MLP neurons of a small language model. Each row is named by its layer, matrix (up: input weights; down: output weights) and neuron, and shows model dimensions 464-719. Each number is 500 + 25 x the weight over its row's rms, rounded and kept within 0 to 999. Numbers have three digits each.
Before each neuron's rows, "raises" lists the tokens whose logits its output raises most directly, leaving later layers aside.

raises: "ling", "led", "ies", "uation", "ously"
L5.up3001:456538485524537485483510495527484500440472555460497519553483455505502519459486539467526505483494513513542458514487475469489509490447501480457505488480501500478509474498528506489518466502514479505484534522497493475515496482495446507527476483516530547494533522508488541527508482472481503503550452499527522507498523523486513476545508519546492533460540484510513512491488473519431503522508483522529524493548512514506490481490474505481464501508540451435487503490482491505502498508481548489480460582502501501475496480505530525542492512476512513478518476490470511448521447539518494487504546522504466485472494516498545482549483494498484503523484504463506503485508496531485523472513525522511486497505496473507486446498473455511490488520504494509479531464495541472500484458511505
L5.down3001:517531499493498481449526513464500499511491471455465520480480467489515482481541452530546543486515465485504478495488474454516509497544518502521491500507512496494528502501444459483492507515488525523492511472493484496531486496495532464473524499494508490462439437484494473500486494530485509558474481510510530537486485489501477479570485480479495468500518518514514502520489516504528488504490492476511527516490495536500510500512479506527510507467497549496511501486514497472471484503494523536451528442529526486516483491508505477471528448551459487540524496474495481498476504494488479530467494497462486494506495510442471457489511500471504535485501493504509529498464467539516503521479503504493477485517521484529496521546506500490480519491467550486496503491499495494491492510514511

raises: "uring", "ure", "ril", "ically", "ural"
L5.up2829:553469508533518487535499498537479478505493477474493470463461514502487470540524506509468532542479547519504440524485511489512519493491507513511537467472494476504491423501510528517504512502497477483494543521503504441479476509495510512494509534518515527462487519511496522506509487524471434524538532491442489524518491494571473526508474500492545483517464492499494495521520505472485455506504518501475491498491490510467524502485560522501493502530531488545466515490504464526522542557484535519476489484493510519491465478449534545502445480536533502512477508410521504458488513519525514518520499511501473511498529480495537514523518513496537527490505498488507493478526508545507521507484453482480528521491468547523488501508483501480522488517482490516477500510507512465520459525510492
L5.down2829:484531512450539528455559510443540523517450503517464484530497463461482533542513471552494499513507503513495502505515496479490545476453508497491527456505505519519472493518542488555508514488511476469489545492518488522449499506506471493536520458506459479486493490530491503517523488477498471510455521497461530522512500480523520475513519552458468476494484477522537494529474498525521532497508477509513513471505463492484509516509501502521463537465492508505450527523471467470475550491499476496440486480507483475466490519526445477472500498483505488514516491507523488509525468519539508463518491513534471499473485490520510475503491548480531535487501506486491502491496530506446481503474455459510473466476490542461471502494496542519480479505536550520486487528506491521537483485512455

raises: "ur", "ury", "uro", "ss", "ure"
L5.up2041:464517539480513528503465531507499518525558510504479503530508483484492540506498519521471510512503524486506545477511526496494475481499534592462435464477516477472510493507542463503491523487523550467528471564493452499519482495482533508536500506492488494489489499529535487496556509484490494505440548493500519516486517500475465527479503512523537452545520459526491488454458523469489479500520471482521490506559492491537480533487492517509519502505461480470498529483459498504554474474474493490526469520505498510477512531503532491491524539483518511525483514519505479496465504513524518528484475501494474520488488467463515504485554483483466451514484512521504540504478509499485473483495506521518484536418498528535502550454497510509484486488473484483492481493479505514476480519469493
L5.down2041:515529518483487532481499506484487506533490499471444555461504481494464482477512462510470494519461517563492542505507484477459544504504506505511557509526504497539498516522442560505538546513543513460535530504486467482473480516521516482459525487464549495493505504530483512465507513561519529486493454531563471511504477518545511526488525471536463520460509473452476460514519476486550498480504524492447489481516506509507521513482494525500502524489506471490439476520488498518470458499516505502497492489500483507493499532499487474508503501531497531468506470460463522477498527511459487438533523483483504490485500493511483505526499459508489540477461498482525481534510484495490520552516442512530490467503505450506471475525598501527517502539517511452521519462475501495521476516489510

raises: "ome", "es", "ell", "it", "id"
L5.up1773:461448520513501517509514501494494515582547468486491490447480488442530496508477456532512481485511508492494477527464515509515477481516530475485517528493475474491512509558462495512490520491457491493492482524455518459497561520473490453491495523446518493555496492497532522495547509523530496511477468510493498468472476500530522505507531539490532492501467491513476468475520532479527439514492503463467508538486508521478513505462479528474536487487479516491493515518517463480501536559518465516500488472524562469487525513492544444461511523461504503493483481452516536516482509514504536479524460467543519474535522534522547513518468526538484503506497517504484453510519474489490512484480464518485493517514503511518520521461507475530525499516477555500493464498493492510462473526506477
L5.down1773:527515489522495474510508486503529489526514481509481466452499466530514502479498509497521485539452524524516470440503469548496477490524522517438493484449485468494488520494545550553516501490534484511492518515473482469511470474534486522497541514521494513494472499498524493517529511506530489539507465480518457505511474500500466446475473549489510481465504545485498508494516473467459494491489472496496489504478501497486521507501490521501433514509446449487541464498543497572502525505510510493508488510520527465465482537468521493542501486485479530476578501505511465518482511455548493507478514527479500507455489483490465510506461464454525504520493514477436498472482526516488528477409500540556540471497482527508462457520484466489486478513517473497522475467525466506505473476458531

raises: "rator", "oth", "ss", "ve", " least"
L5.up839:465466493512521514487515524511516521556462546524527502471502535484500530528513499503489518460525529455492523530479497507483451483514503519533524523530507503487504492522487462478473505531542541507527527507501476502472534496473505513504521510519534492509524514517490520523547511527500482506519474471433529474493488457512505508515505502491438500477491531469507547465489481538502513513512496479514511449517490464516505503474510493529456470500520506449500507470514508510545495459555514480537474493481512503498515472485488513492534513472495485470477533509527529500503471491501459518503502523502506528506532493484483481508489491506504506462490492527500486460502488511474496481480520451499467575518551519513504530481507503469504458476449510477487453505480527518476523534471498
L5.down839:524535533454490526485469518481471484502515499512494520485477459459504541476505473492492498484495523532520546499497501471516515491534488532524523439493492472485465454510499528575492520496478519497502505470528489482508486507513502472527476452459500471459491479514475504496523468501483477472538494492492423561488517513501540511482496491502519518498498491526484483504469468511501485479512494536534501513487471535454478521510469503495522529503508462512461510506524482501469488563430518466496533499531511533464525470502446475521482500483549534522538545499494445476492509476499512520479532489536510475455494491458502518523471473497485526500502474449507484505491523485464551476522485483527480493455496527482527487484484502510479522539539488488486522514521465493461497513514477

raises: "ot", "ance", "one", "ation", "ott"
L5.up3055:486526504508528483493494471508523494507484495511476488546492512471499485530504462519488452518494486531544491532498456492518501482483484463479515528497526508564492508477457513496479479547448478468474469503468511524553512537484497489504509473520495491527541501531506528508440522512478493520498503537466492468514526528477488503492505482525502511457509527479502515478481449519503536524500473519476422507481455485559490486543513496494518506471488469460445512510517509511526463531489507491476466499466549479499483509447516566530524554530515476490506461471476536485491472488510500513471540516528491478521514484460493480502522540493463471488503517509482493484474505507523490505511491499463502516517496544505478492524508506501523478531496529511450459520533505454533513535533444
L5.down3055:480490428509516557482536548444505501479540520526505485505488499457484504486551467476524500488497506471521532426504553530504469476500522525526463486523521490539467462488515502501509490436491500525465483497517503493489480492486520545502461479512483467490497518506494527482491484488487508483538477521520490521497499498502506519478498488500525491547490514508499511490514506487524483530477510454540520477511505487460489520532482477467478516518483536508493540476517504516509507503511504519468476540513462540516491480495437472508483452485444459476502519563497508512533487534504507483485452521514503472535507529473482497507471451489523478463502494461509452518492499473488465494491545461486464505514450501501488494424455463499487513430489516509523516486438508510457474486519546

raises: "ist", "gers", "ual", "ating", "in"
L5.up1819:492544523469499536490489551498504463490497518438514455522542541512547521491552481465535499521495493502523499522492495557522521509474504470508468468503506513518478491532503488475548479517542489482517500515517450466497509504472545491499531503477484495455475516467503504459470498527513505498511520492532480520491515513537526518471512487488448493463487527450522536468493486535520466494514506509527509501543522513468522465555509487470487528491524527484480524530522495480493493527500466487508511515478538559479509507485504431459530508549493487517526496493517518484479504466469498523443496494539494515493492494466500534479462490472486541490461498507498515493509494534529498478513501482528493533440510469474490485490480494514456489552500520452481485554502497507539527472495478
L5.down1819:501496536500495518531486454497516546473510509499525510536460520475476545507534496523547538517531464433503473489500505510503519520486528461484504484514546506462503475479495481494474497494501564512543461500496450512553475542499501478512495522511501518462466506478528462494522507503486525472487496508520470488479501508480505463534466483495490481525501431516517479538464523493557496529529531483531484494505519501507554531481501521524489478447492459504500448492484495490505444517498497466501512514512516520504491474525476498479507510489503507440511518458466521523472507486513510528472454512508543535509528482513470454515521456526518459521569487537489494508528536460478519539476452521543458495491519483505487495540509492492493530515511491495475495516504496468482491446506454

raises: "ments", "ment", " hours", "ably", "ages"
L5.up2302:505531520459538508464492494512506482463487497527475506526548516513453483535513499507505501492417513489488488525485499543518481472492496455509491506502480526477504467467477518504500504493502490535459513509499475518517569510526517457478575481536538518512485473459507489511468490499505487545506468455505527498499521544487492454520506476508500479501493515466499541452474510539485487520491461503499493512502470461494512504524504455507494524484482517533542496484510498489489485543506471438519489494478504534560480544512465503491478469500521479479456486463515511475484486501494525522496507517539501462536503443509528540498484466509508484511514502459508483493492488517532502519446520476523514556541531502513507511504511464531489519497470517482520477498493495509518473502546511
L5.down2302:488569524499514508551524513476484523493479546483492490499467498457512517496488504500498536506511500514533480505479532498454558510517483497533516474473516445501508491507521474503482473501514525486468552487468468483501461528491492515483451497499479498514516503530504496500498495490456509463497466464539484539466476500480483484505486519501484450514457486478490528517489453520488503492479491527528523501523467491492538510504501530501522463500524494511437470486488531491474473508519468503473459499497521491450495478462496483450473518451499521504517524519524476499492465469479540517467494526472480539462441515496454474541535516503501506499507488484496523507454523499463468474489511496482451473509503505487491466503496527509532499499458507471527515478475527508534518551500495

raises: "e", "ing", "ine", "ll", "o"
L5.up1302:483544502474491508490475499469520536520533524504506511460479507512517488498550513516519481507553497535568537489505547478547500495515519535491477536524517491452498509535490473473522487494532467486489482508518560490524475494487531471516512496495509511532522505474469483532475497531509488509510472478473508470523538475487542536494502498505511514509464470481520506488526543506495499467490481494494508511460560464502498506506527489502509487495532498477522513500498542499514453514539465502471497477464495501505476486506481501507483496460551496522461490515514495487474512496470470504490470486466485491477519530494497463492508523488494521503548520524526532509494542476479485510464443443497483522528499484499525492495573501524481505523486479507488531486486485456479491505508490
L5.down1302:466487543505487538458467492447539517515478502506493510505478482535485545509478516498449471495502482490477495520462465489473470487474503476548501483492527527516470479486471511483461527504459502506499534480528461467482476488515479557495481461506517480508504507541522498507463468458545519492483454488514472487470449480541522496474503552488525471477514523527544492511431489533507473537494538492519461523493480533513480502476488514508518515507472545530482499498487496487509483456515538498535463474540482507486542517480501456542542503502496489489472522570508490543484468489501486472507489520508520501504502491470502458518513501524475499527458492541493485500472500518488542522510533554500493483504501542473509461506525489488524478544513491519517520515502521502544530527515464